MLP neurons of a small language model. Each row is named by its layer, matrix (up: input weights) and neuron, and shows model dimensions 288-351. Each number is 50 + 10 x the weight over its row's rms, rounded and kept within 0 to 99.
After each neuron's rows, "fires on" lists the tokens most often at its 100 highest values on Wikipedia text that the model never trained on.

L5.up1189:32 61 68 44 54 49 55 47 52 46 32 45 45 36 57 66 52 56 69 52 41 75 53 48 34 63 60 40 44 63 42 34 39 48 67 69 42 42 60 49 50 55 41 35 45 77 50 50 49 52 37 48 50 39 49 39 54 52 41 59 53 50 44 54
fires on: "s", "b", "t", "im", "at"

L5.up936:41 48 48 55 70 43 61 54 45 53 38 64 47 47 39 32 54 53 62 55 52 43 35 67 60 42 77 43 58 58 55 51 46 62 60 47 56 59 64 34 44 56 49 57 57 31 54 67 55 54 77 50 48 65 57 36 56 66 34 49 41 46 43 55
fires on: "ar", " ", "a", " Du", "et", "=="

L5.up534:57 40 45 41 48 45 64 41 51 39 41 51 42 33 62 67 36 56 47 51 60 35 57 53 44 54 73 44 49 56 56 42 41 56 28 53 37 49 56 59 50 50 47 39 50 80 54 46 62 41 71 55 68 50 42 37 28 43 51 42 46 54 38 46
fires on: "-", "."

L5.up1203:35 60 71 60 44 51 46 53 46 39 39 71 49 43 54 50 55 30 40 52 50 58 58 56 51 48 57 58 56 46 58 52 42 49 51 52 47 50 49 53 65 52 54 40 64 52 79 60 38 54 39 55 35 65 53 25 34 41 78 61 54 29 47 46
fires on: "ri", " Su", "g", "cu", " Vi", "/"

L5.up1085:66 62 36 55 55 54 61 52 42 49 55 38 56 38 54 84 48 39 33 48 50 40 67 35 51 66 63 55 43 63 56 42 38 41 43 62 68 47 52 41 45 53 51 53 50 45 43 57 62 45 56 31 73 57 58 43 45 54 55 52 60 52 50 49
fires on: "se", ")", "or", "re", "al"

L5.up603:30 51 62 60 32 41 56 71 59 38 47 56 51 60 57 51 20 58 61 48 39 56 46 50 53 60 51 45 38 54 32 35 57 60 65 50 66 57 52 53 55 43 61 48 56 54 49 48 54 60 44 53 51 37 65 62 57 60 47 47 32 44 44 41
fires on: " mo", " De", "ed", "″", "de"

L5.up1334:49 52 58 41 52 43 62 48 54 52 51 59 50 47 39 64 60 36 68 44 32 61 63 50 43 42 42 61 27 69 50 57 50 40 47 52 51 43 32 45 49 45 42 71 51 52 43 56 36 47 60 50 50 52 56 50 56 47 36 40 46 41 48 49
fires on: " of", "k", "s", "ke", "an"

L5.up479:59 33 53 42 43 52 53 68 46 49 43 66 45 25 76 53 29 30 58 58 42 52 43 59 63 44 48 41 41 29 65 50 65 50 21 76 63 44 36 63 49 50 39 40 40 50 45 44 37 40 47 58 35 54 50 42 29 39 46 27 40 30 48 54
fires on: " co", "go", " h", " no"

L5.up1050:41 55 48 45 44 31 60 58 67 41 34 75 68 65 50 73 56 57 58 34 74 46 59 49 62 60 47 39 44 59 58 71 51 50 30 48 43 24 48 70 57 36 56 41 56 59 46 60 36 48 53 50 55 46 59 41 50 51 58 29 39 46 51 37
fires on: " |", ".", "|", "==="

L5.up755:45 45 51 46 55 38 50 50 44 55 41 43 51 45 63 51 49 46 39 46 51 69 49 59 44 57 56 48 34 75 69 41 54 35 46 72 66 59 68 59 57 39 47 39 46 58 58 63 40 59 46 50 69 58 42 34 45 61 55 44 40 59 47 57
fires on: "y", "um", "en", "est", " are"

L5.up1283:52 53 53 40 51 62 59 35 56 51 59 56 51 43 46 53 35 52 57 53 75 50 49 40 44 45 40 40 53 49 56 71 43 54 52 49 56 52 51 49 38 62 55 27 39 52 61 57 48 49 41 53 45 49 53 33 31 47 40 54 57 54 55 39
fires on: "f", "il", "ul", "c", "ci", "han"

L5.up692:46 40 60 51 64 45 44 54 45 50 35 68 55 57 49 55 38 22 54 47 47 69 62 51 47 59 45 58 45 48 49 60 64 51 42 50 73 53 48 36 43 66 47 59 31 55 57 52 44 33 59 56 55 33 41 60 52 58 47 43 33 48 36 36
fires on: " re", " pa"

L5.up383:44 39 45 55 45 43 53 55 64 47 42 70 68 37 43 42 41 38 60 37 40 64 34 48 50 45 40 52 49 47 40 58 45 38 63 64 56 42 24 55 54 55 42 41 36 62 50 59 52 42 63 54 42 42 61 62 54 62 35 26 53 36 51 27
fires on: " all", " su", " m", "hu", "ff"

L5.up817:52 44 41 48 45 61 41 68 58 40 31 71 45 58 63 57 34 63 61 39 61 54 47 49 52 37 74 38 50 55 43 61 32 37 58 60 63 63 33 62 49 46 48 41 52 63 47 60 78 41 54 50 45 51 62 52 41 32 41 44 47 52 36 68
fires on: "ly", " re", "n", "ally"

L5.up1270:50 34 30 43 45 45 53 52 49 62 59 44 45 46 55 63 29 58 34 38 70 50 52 54 56 50 55 41 37 38 55 58 56 55 63 46 58 41 38 72 57 46 43 38 50 59 48 64 62 59 59 41 45 57 51 57 58 47 44 62 48 45 42 34
fires on: ",", "at", "w", "c", "ma", "-"

L5.up73:51 56 48 36 56 48 53 55 36 37 45 71 64 54 42 65 35 48 40 38 39 52 61 47 55 46 40 61 54 54 34 49 53 43 25 55 56 34 45 59 55 55 43 43 46 43 38 48 49 66 48 60 66 42 47 40 52 61 71 49 31 48 50 45
fires on: " of", "r", "ut", " pro", " Pro", "qua"

L5.up542:43 52 54 42 59 32 50 55 55 42 35 40 55 48 55 52 55 40 52 61 42 49 43 40 45 40 55 34 48 68 42 55 36 55 63 74 36 53 32 53 66 47 31 46 63 69 63 52 55 52 48 32 53 56 51 58 48 34 38 42 53 46 41 48
fires on: "t", "ci", "s", "ut", "ist", "v"

L5.up832:75 50 70 26 52 37 69 47 56 66 40 50 61 46 66 57 50 55 37 32 59 64 43 44 51 62 52 39 50 60 51 34 27 37 48 66 69 46 46 40 35 40 50 35 38 62 54 46 69 53 56 46 70 45 52 40 43 43 56 34 60 55 61 60
fires on: " and", "or", "ough"

L5.up209:21 41 40 52 37 42 55 71 39 78 61 57 49 55 74 80 50 45 49 45 41 67 52 55 49 35 46 46 48 67 49 42 60 62 48 46 54 42 38 48 45 47 49 70 52 50 41 51 38 60 63 56 74 36 38 56 46 47 50 41 52 43 47 53
fires on: "n", "it", " |", "e", "us", "t"

L5.up1169:70 50 49 43 50 51 63 49 43 46 45 46 49 43 40 54 51 45 54 54 79 44 63 39 40 40 70 61 53 60 36 63 61 49 57 37 43 57 39 43 39 57 59 46 56 57 62 42 50 57 60 35 61 54 56 50 64 52 46 38 56 42 44 34
fires on: " a", " of", " All", "it", "gu"

L5.up1280:46 43 45 43 49 43 69 60 56 42 35 49 52 40 51 42 54 44 59 50 52 60 49 68 39 51 52 44 43 41 54 28 55 46 46 66 38 45 63 44 63 45 21 39 56 47 38 70 58 66 64 44 55 57 36 48 38 36 46 51 54 57 42 46
fires on: ","

L5.up805:61 32 59 37 51 35 60 61 65 50 46 70 51 59 57 42 52 41 60 45 47 61 45 41 62 41 32 45 53 55 40 49 48 31 48 50 63 43 40 59 44 40 36 29 65 75 61 47 48 60 62 29 62 32 57 44 50 31 37 39 40 37 58 46
fires on: " and", " of", " new", " the", " The", "The"

L5.up147:63 64 52 52 56 42 58 71 54 42 48 59 49 59 51 39 50 45 48 66 47 66 52 51 54 52 63 37 55 42 53 42 34 54 55 63 57 34 69 33 47 45 49 33 37 52 58 30 54 61 73 33 59 55 53 44 39 48 55 27 55 51 45 24
fires on: " and", " but"

L5.up1230:57 61 40 55 50 52 54 49 79 33 59 57 58 35 20 61 45 73 47 48 46 57 57 56 60 43 57 71 42 59 29 44 33 61 51 53 46 48 61 31 48 52 52 44 37 52 66 46 56 47 58 51 57 50 51 50 51 44 49 62 57 43 44 44
fires on: " I", " V", " one", "I", "son", "hu"

L5.up408:72 57 43 45 36 60 44 63 43 52 58 55 41 42 48 60 56 69 30 37 45 55 53 49 42 54 53 50 50 68 58 35 47 50 28 58 54 23 39 45 51 33 53 53 28 70 49 61 50 54 56 33 96 67 68 48 30 56 40 54 24 54 41 33
fires on: "it", "al", "in", " the", "th", " d"

L5.up210:53 52 60 49 48 47 61 44 56 40 40 53 54 42 52 41 51 45 47 60 37 67 28 61 48 53 69 41 31 34 43 45 59 50 48 54 39 40 54 35 67 45 40 57 50 46 62 59 27 59 47 45 54 33 35 37 31 52 44 59 50 50 55 42
fires on: "d", "ia", "y", "el", "in", "ff"

L5.up1207:47 57 39 64 44 65 48 65 44 37 48 56 45 68 42 55 39 16 49 60 64 46 62 64 41 51 52 47 54 68 53 46 63 50 30 63 63 36 28 62 45 41 41 43 58 39 47 59 51 58 80 30 61 56 70 40 59 45 24 43 60 52 55 68
fires on: " be", " g", " c", "k", " a", " d"

L5.up1163:55 45 50 50 57 54 51 52 49 40 48 45 49 66 37 52 45 51 49 61 50 50 42 32 61 64 40 36 47 70 53 41 43 55 42 61 47 29 56 40 36 56 43 46 31 67 64 59 50 55 49 50 49 37 50 39 52 55 70 39 43 48 59 29
fires on: "-", "|", "\n", " (", " "

L5.up335:49 31 61 37 45 41 49 37 81 52 32 36 65 48 58 60 40 42 61 52 64 58 37 52 59 49 51 70 50 50 42 60 40 51 53 47 50 40 51 49 48 49 32 40 45 46 41 58 62 46 47 34 40 44 64 51 46 46 42 44 47 51 41 49
fires on: " con", "as", " Con", "il", "on", "con"

L5.up374:42 42 60 45 15 56 61 63 58 52 54 54 55 61 39 64 63 62 53 60 49 41 41 72 45 45 54 30 37 63 56 66 56 35 30 45 51 55 39 40 48 56 62 38 48 57 32 44 50 72 61 55 62 43 49 45 55 58 37 28 48 44 32 40
fires on: "i", "li", "e", "o", "d"

L5.up229:60 55 33 48 50 51 59 55 40 47 45 56 65 45 48 44 37 50 52 54 64 67 46 58 51 45 68 58 66 57 49 41 42 37 29 59 55 42 48 55 43 36 46 53 57 64 67 72 59 49 43 53 39 51 60 46 66 41 42 51 54 29 60 33
fires on: "nd", " L", "ed", "b", "w", " |"

L5.up503:43 41 25 30 34 45 53 56 63 51 43 50 62 56 55 47 54 48 53 41 63 44 41 49 55 58 48 49 36 56 60 54 60 40 48 62 48 57 61 50 60 40 78 45 60 60 52 64 54 48 64 50 32 32 56 46 49 48 59 47 53 47 39 45
fires on: "\n", "===", "==", " =="

L5.up349:56 56 55 46 65 58 44 63 55 55 50 60 49 50 69 37 57 57 34 43 59 49 43 44 52 56 63 39 43 56 48 33 32 53 55 41 47 45 31 46 76 42 57 48 52 47 31 61 63 41 60 46 42 47 45 44 54 44 45 31 49 44 60 43
fires on: "ed", "red", "ated", "d", "ible"

L5.up776:44 57 41 42 53 32 47 57 49 72 43 54 59 49 56 68 36 44 41 32 62 62 40 63 55 65 68 43 40 62 49 51 65 59 39 51 63 46 61 46 54 31 51 49 48 68 40 57 49 61 60 44 60 33 48 39 38 45 49 47 56 55 33 60
fires on: " as", " who", " which", " also", " even"

L5.up86:30 42 53 48 56 53 43 63 48 42 42 64 56 38 62 55 58 60 44 47 49 41 48 73 55 56 57 40 53 48 60 46 47 44 48 45 56 44 49 38 63 45 32 64 36 57 54 70 51 57 49 37 69 55 49 45 52 57 43 44 45 46 23 42
fires on: "\n"

L5.up364:48 59 32 63 31 42 44 52 51 51 54 47 55 57 53 42 49 61 50 45 58 44 49 51 57 45 44 54 35 41 48 53 35 50 61 55 71 35 66 70 64 49 24 36 48 55 53 40 63 43 51 41 43 44 59 35 52 68 53 44 49 47 39 74
fires on: "er", "or", "ist", " director", "ctor"

L5.up94:50 51 50 44 56 50 76 57 37 52 42 47 43 45 46 41 34 44 38 50 47 63 53 42 57 52 49 29 50 56 49 31 49 62 48 56 52 44 54 49 55 26 22 37 52 68 42 57 62 71 52 38 52 36 59 60 42 57 41 63 47 21 47 49
fires on: ",", " |", "ly", " year", " dis", " and"

L5.up249:44 36 56 53 28 44 61 49 67 46 42 44 60 48 39 59 31 58 56 44 49 49 54 60 60 40 59 42 43 54 46 43 46 60 73 69 59 46 38 42 46 54 42 50 48 51 45 64 51 58 50 61 46 57 53 54 50 55 45 28 47 48 44 44
fires on: "ri", "ir", "or", "vi", "b", " Mu"

L5.up806:72 65 51 52 46 36 61 51 49 64 36 54 58 59 66 42 39 57 50 55 43 65 51 48 54 56 54 32 49 49 51 46 40 50 47 67 67 34 47 53 42 34 44 65 52 57 53 35 41 49 61 47 51 44 65 44 48 44 31 37 48 56 42 42
fires on: " while", " with", " where", "ta", " and", " as"

L5.up1217:54 48 49 53 62 43 65 45 46 64 27 60 47 63 51 43 44 56 54 46 53 59 48 62 37 47 65 39 64 77 33 34 52 66 52 64 53 55 56 39 55 36 31 35 29 65 71 61 62 48 34 35 51 35 61 53 47 55 49 37 34 19 51 41
fires on: " |", " including", ",", " of", "=", "-"

L5.up740:55 67 29 41 51 51 55 51 55 52 51 52 60 64 46 53 69 55 43 50 62 41 68 48 70 61 55 54 46 47 52 50 55 65 40 55 63 30 59 55 57 39 42 41 52 49 55 49 45 55 54 43 60 53 47 30 60 44 51 43 34 52 48 51
fires on: " |", "===", "==", "s", " ==", "C"

L5.up1125:58 32 38 40 57 40 68 49 38 42 38 44 63 58 60 67 28 30 39 44 57 58 56 71 48 51 72 45 47 54 61 40 49 54 45 45 51 50 46 46 43 45 26 49 37 61 38 67 50 59 63 44 44 38 68 47 50 47 66 55 60 50 53 52
fires on: " which", " that", " |", "qua", " who", "pe"

L5.up437:40 39 48 52 36 47 40 53 68 57 47 71 55 64 43 50 46 34 56 41 52 44 47 59 47 48 32 57 43 56 69 57 39 43 26 49 55 49 54 34 33 52 48 52 60 40 40 63 32 79 64 53 60 46 59 41 45 63 46 33 47 46 54 59
fires on: " be", " c", " con", "ce", " imp"

L5.up484:38 59 43 42 43 51 44 49 46 61 39 40 52 58 56 75 52 42 62 64 47 50 48 38 64 38 45 65 55 59 49 35 55 51 37 54 46 58 60 30 55 37 55 28 41 31 49 50 37 49 61 44 71 46 45 49 56 38 57 48 49 59 51 55
fires on: "n", "l", "ma", "s", "t", "me"

L5.up843:43 40 52 62 55 36 55 42 39 44 54 52 55 43 52 47 47 40 61 35 46 59 52 51 49 60 39 55 34 47 53 46 38 41 46 44 50 52 46 53 44 52 46 42 47 33 63 56 47 41 44 40 53 35 40 53 52 51 42 27 16 49 66 41
fires on: " the", "on", "ur", "con", "au", "ad"

L5.up1208:65 63 64 23 43 32 65 58 45 53 74 47 63 49 69 64 60 52 54 39 37 54 62 48 42 45 56 60 51 46 60 35 43 40 28 54 49 49 57 51 55 56 57 62 49 58 46 53 51 40 53 51 58 39 54 28 34 55 45 42 53 51 49 54
fires on: " |", "ev", ")", "o", "ot", " not"

L5.up263:40 56 60 54 36 34 57 52 55 48 43 46 47 31 46 58 52 38 61 45 51 53 55 57 75 42 74 79 44 61 40 44 49 48 55 41 33 48 49 30 49 61 43 56 42 48 62 44 50 46 45 50 36 26 47 60 49 44 59 48 45 42 39 47
fires on: "or", "an", "r", " ca", "g", "ni"

L5.up515:44 51 58 45 41 24 67 39 57 29 47 63 58 58 53 51 54 45 64 48 62 66 40 47 71 41 57 47 55 60 44 51 32 56 32 59 41 49 54 43 60 47 35 54 42 42 77 56 62 70 43 71 48 46 44 60 61 54 48 28 57 42 40 37
fires on: "e", "o", "on", "r", "or", "u"

L5.up467:46 46 48 58 49 47 51 37 50 44 54 53 51 53 46 43 35 57 43 54 69 61 38 45 58 55 38 41 51 51 50 66 46 74 38 48 58 57 37 42 45 51 36 24 43 43 52 51 78 59 42 44 49 61 51 46 44 52 46 51 52 55 50 36
fires on: "ul", "el", "n", "wa", "log", "il"

L5.up1032:60 55 34 38 48 46 42 56 42 46 33 40 42 54 67 50 61 55 59 58 46 39 49 58 58 54 51 33 49 61 57 66 65 52 56 50 46 52 48 50 57 42 54 24 63 56 41 54 45 59 56 29 52 40 56 36 47 53 57 52 42 54 45 54
fires on: "===", "\n"

L5.up612:43 67 41 46 16 51 43 72 61 52 45 50 39 53 54 48 46 41 61 58 65 57 37 42 52 44 47 50 42 68 48 54 51 56 53 53 61 41 57 53 69 41 55 56 29 74 51 68 60 51 62 46 44 52 77 52 34 47 40 44 50 60 50 53
fires on: ",", " (", ".", "\n", ";", ":"

L5.up737:34 47 44 44 49 38 55 53 56 32 52 49 69 53 58 60 40 48 67 51 52 65 61 49 77 42 45 62 52 55 41 65 49 56 44 45 38 51 49 71 55 55 54 57 58 34 44 58 60 57 56 39 53 37 61 32 61 41 60 29 53 57 36 41
fires on: "on", "ha", "il", "as", "lo"

L5.up773:45 47 49 34 43 14 71 56 68 46 53 53 38 47 43 46 61 48 55 60 43 76 46 50 68 48 44 42 44 57 58 39 63 58 40 63 56 46 38 50 56 49 28 41 38 75 68 52 43 62 55 37 44 64 41 61 36 45 50 60 50 54 40 47
fires on: ",", "\n", "hen", "t", " Du", " Al"

L5.up683:33 45 42 52 50 54 60 57 55 45 27 49 59 40 63 55 53 58 62 51 53 56 49 52 62 43 57 56 34 64 63 54 45 68 74 57 48 49 51 64 43 49 50 55 44 54 15 63 53 63 49 52 54 43 52 51 42 59 45 59 63 50 34 40
fires on: "ri", " Vi", "vi", "ul", ":"

L5.up1068:36 71 60 45 38 54 54 49 64 52 52 35 47 49 63 44 47 41 44 48 50 53 65 47 60 49 58 59 40 46 39 56 40 64 45 45 61 27 37 55 47 29 40 52 26 50 60 58 47 43 59 37 38 55 53 37 41 57 37 55 45 40 64 44
fires on: " h", "t", " on", " W", "ted", "iv"

L5.up424:57 52 49 48 51 41 47 48 76 34 44 64 56 33 57 44 56 62 49 44 53 54 52 72 78 51 63 50 43 58 45 42 33 54 79 58 71 35 41 54 61 44 49 47 53 59 45 60 64 61 51 36 46 49 58 54 54 60 45 54 41 47 36 43
fires on: "\n", ".", "A", "e", "o"

L5.up1094:43 71 39 62 43 51 58 61 56 54 29 62 35 51 57 58 53 44 57 43 44 54 59 62 48 49 56 46 53 51 58 38 21 42 58 50 62 64 47 47 45 49 62 41 64 51 36 45 49 44 44 60 58 29 59 39 48 51 47 14 59 54 48 70
fires on: "ly", "ally", "ver", "y", " later"

L5.up324:48 45 46 49 54 58 51 37 57 30 51 47 37 29 40 48 44 50 46 64 33 65 61 44 58 70 49 51 59 62 50 30 43 41 40 60 60 63 49 41 44 54 53 43 43 61 63 60 36 82 51 45 60 40 58 54 41 41 56 52 48 36 55 38
fires on: "\n", " |", " (", " La", " Con"

L5.up1155:23 40 52 45 45 24 53 63 51 35 29 53 56 37 52 61 45 50 71 60 35 54 59 63 62 37 47 58 49 57 39 36 46 64 46 47 47 49 57 34 75 41 52 67 53 52 56 40 44 48 49 50 52 27 44 52 57 34 60 39 57 50 45 52
fires on: "on", " ex", "tin", "or", " ca"

L5.up922:37 55 57 44 41 44 49 38 41 47 40 49 54 45 51 61 54 54 58 37 38 65 47 59 46 58 66 34 46 70 47 60 62 35 31 71 61 51 36 53 55 63 54 62 54 56 44 67 37 50 59 55 55 45 39 41 41 27 47 42 47 36 50 59
fires on: " to", "an"

L5.up634:54 54 57 48 43 61 57 59 60 41 55 40 34 41 54 51 50 52 37 39 51 62 40 57 52 51 66 42 43 53 35 55 48 56 63 53 51 39 45 41 53 52 62 47 56 48 41 58 55 54 55 67 47 59 61 50 67 56 46 50 49 54 46 50
fires on: "ed", " released", " made", "d", " of", " used"

L5.up729:31 55 34 46 55 48 52 50 55 65 39 55 51 44 46 53 64 43 53 47 58 36 40 38 61 49 55 49 55 50 59 43 48 32 44 58 43 58 48 61 58 33 60 36 55 54 53 40 44 50 42 63 63 40 69 57 62 31 52 31 26 44 48 48
fires on: " and", "y", "ly", " it"

L5.up954:38 50 49 63 62 48 43 42 27 51 41 52 63 52 48 51 61 36 38 31 53 43 50 42 68 46 28 41 36 37 57 56 21 46 36 54 58 44 48 65 55 54 37 51 49 44 61 62 49 60 35 54 44 56 45 44 37 51 49 46 45 26 46 51
fires on: "er", " D", "h", "b", "t", "le"

L5.up241:37 45 51 43 56 47 65 49 41 45 54 64 40 49 58 65 44 54 62 48 38 71 50 58 42 65 41 55 33 52 46 41 26 62 46 49 49 58 45 41 47 55 43 42 38 38 73 53 43 65 50 52 45 35 51 65 55 55 54 37 35 42 46 39
fires on: " pa", "ma", "mb", " re", " person", " ma"

L5.up416:45 50 42 45 44 57 48 47 48 37 53 56 45 57 51 42 35 55 53 39 40 45 51 35 56 65 43 53 53 62 54 43 44 35 33 77 72 57 50 45 66 54 50 45 36 44 47 51 46 57 50 53 74 44 53 27 61 39 28 52 34 52 50 56
fires on: "ni", "we", "lan", "di", "n", "da"

L5.up1079:59 48 50 43 29 37 32 59 60 53 46 44 60 48 34 48 33 54 49 45 65 53 57 43 62 56 56 48 66 49 51 51 42 77 29 57 59 54 42 43 56 67 36 42 51 39 48 53 57 64 29 60 52 39 53 46 56 64 51 45 60 44 49 53
fires on: "o", " An", " H", "r", " h", "in"

L5.up834:53 65 59 45 44 27 64 61 52 62 53 30 62 48 61 55 58 51 50 56 42 41 75 58 60 50 50 44 40 47 67 55 50 51 45 49 41 46 64 55 48 57 35 37 52 58 48 45 54 51 49 35 52 33 62 54 57 52 54 55 50 54 56 63
fires on: "ec", "ad", "e", "al", " Port", " At"

L5.up1289:54 40 46 51 39 49 43 50 47 55 58 53 33 61 51 59 38 43 43 60 60 49 45 48 61 34 64 45 42 46 56 42 54 60 68 52 51 41 47 45 63 26 46 41 22 51 59 62 56 41 83 52 45 61 47 60 61 50 30 39 38 43 52 47
fires on: ",", " g", ";", "te", "c", " G"

L5.up191:68 29 58 50 47 60 66 52 48 63 50 35 46 67 51 67 48 47 47 47 50 62 50 44 65 51 56 40 50 50 36 67 53 39 51 46 36 45 45 35 82 22 48 47 60 60 63 52 61 57 62 47 51 48 42 54 53 50 47 38 53 36 49 61
fires on: "ant", "ident", " president", "es"

L5.up1239:64 39 52 30 49 38 52 50 48 51 39 53 49 51 42 35 47 49 49 53 57 58 65 48 56 60 62 51 43 56 49 44 44 53 38 64 45 70 44 42 48 42 38 43 45 50 43 54 66 47 63 58 46 47 43 45 37 23 54 51 49 50 37 51
fires on: " di", " la", " of", " join", ",", "se"

L5.up948:47 52 54 34 55 37 41 52 63 57 60 56 51 51 57 55 49 42 52 59 51 57 46 56 49 58 61 60 35 56 27 57 46 62 39 30 44 64 53 24 61 36 46 56 51 34 48 59 53 53 55 42 63 63 50 67 51 50 51 53 36 64 45 44
fires on: "th", "ach", " H", "hy"

L5.up333:45 29 58 33 54 31 69 60 53 48 36 47 51 32 41 65 53 55 33 44 43 38 61 62 42 50 50 50 36 58 47 37 50 31 23 45 42 54 33 60 56 41 47 50 45 53 52 46 47 39 47 48 65 39 51 53 33 57 51 28 48 57 50 48
fires on: "e", ".", " on", "t", " about"

L5.up54:39 18 62 58 48 40 51 51 49 59 49 55 48 52 44 46 59 67 57 41 57 66 39 61 53 57 59 59 36 49 49 47 40 41 58 60 50 47 61 46 43 47 20 55 43 55 56 58 56 47 50 42 56 47 41 45 42 66 37 55 44 56 54 56
fires on: "and", "au", "ur", "id", " Th"

L5.up559:64 74 47 35 34 47 58 45 57 53 54 56 55 55 75 43 44 42 65 59 54 49 47 68 40 35 58 65 47 73 54 60 44 36 47 49 54 52 57 66 45 30 53 60 45 58 27 67 29 39 58 36 61 37 63 57 32 61 59 44 59 47 58 37
fires on: " ", " |", ")", "\n", " was"

L5.up403:47 60 37 50 63 42 43 64 50 49 43 59 68 31 41 66 60 44 42 57 54 49 35 44 55 60 45 57 50 48 28 40 33 61 53 55 64 41 27 50 37 58 28 45 33 48 46 40 67 51 51 40 58 51 38 37 46 40 55 50 50 32 41 54
fires on: "t", "ro", "er", "ep", "ad"

L5.up356:28 71 41 54 48 38 31 65 41 47 55 56 48 63 54 66 61 40 54 34 31 71 44 43 57 37 60 56 49 49 41 24 54 48 53 50 59 56 26 59 53 45 40 61 52 64 53 48 50 46 71 64 50 32 51 53 38 52 39 54 54 49 34 66
fires on: "\n", "st", " later", "s", "ver", "et"

L5.up420:46 52 35 55 63 50 53 54 61 42 61 56 55 54 41 58 53 47 66 40 28 56 66 57 41 31 47 44 55 51 34 47 53 48 63 64 64 41 51 55 49 56 57 51 37 50 49 59 59 39 43 60 48 44 47 47 41 49 57 43 44 43 51 30
fires on: "t", "me", "o", "ri", "han", "us"

L5.up1166:39 46 67 40 51 44 57 57 61 48 35 72 54 43 40 71 29 49 73 53 61 51 41 70 41 51 32 43 48 46 61 42 78 66 42 40 78 52 37 42 58 32 52 49 45 48 43 44 50 42 42 55 44 49 54 49 44 49 24 44 38 52 57 53
fires on: "1", "o", " re", "0", "2", "ll"

L5.up1136:64 53 65 32 27 39 55 57 54 47 57 45 53 55 38 50 36 48 43 44 52 41 45 54 46 61 58 53 46 44 45 54 44 58 33 63 61 58 27 68 41 50 48 62 56 54 46 47 35 52 47 59 47 35 56 57 38 44 55 39 43 47 66 44
fires on: "ly", "le", "ty", " G", "gh"

L5.up168:59 41 53 54 51 47 73 40 49 54 56 60 60 31 47 75 52 45 48 42 51 63 56 44 53 47 50 44 49 34 42 53 34 63 39 60 50 38 44 48 43 54 40 53 33 45 55 34 57 71 47 43 54 32 55 43 49 54 44 47 42 23 50 48
fires on: "ri", "ro", "o", "me", "ign"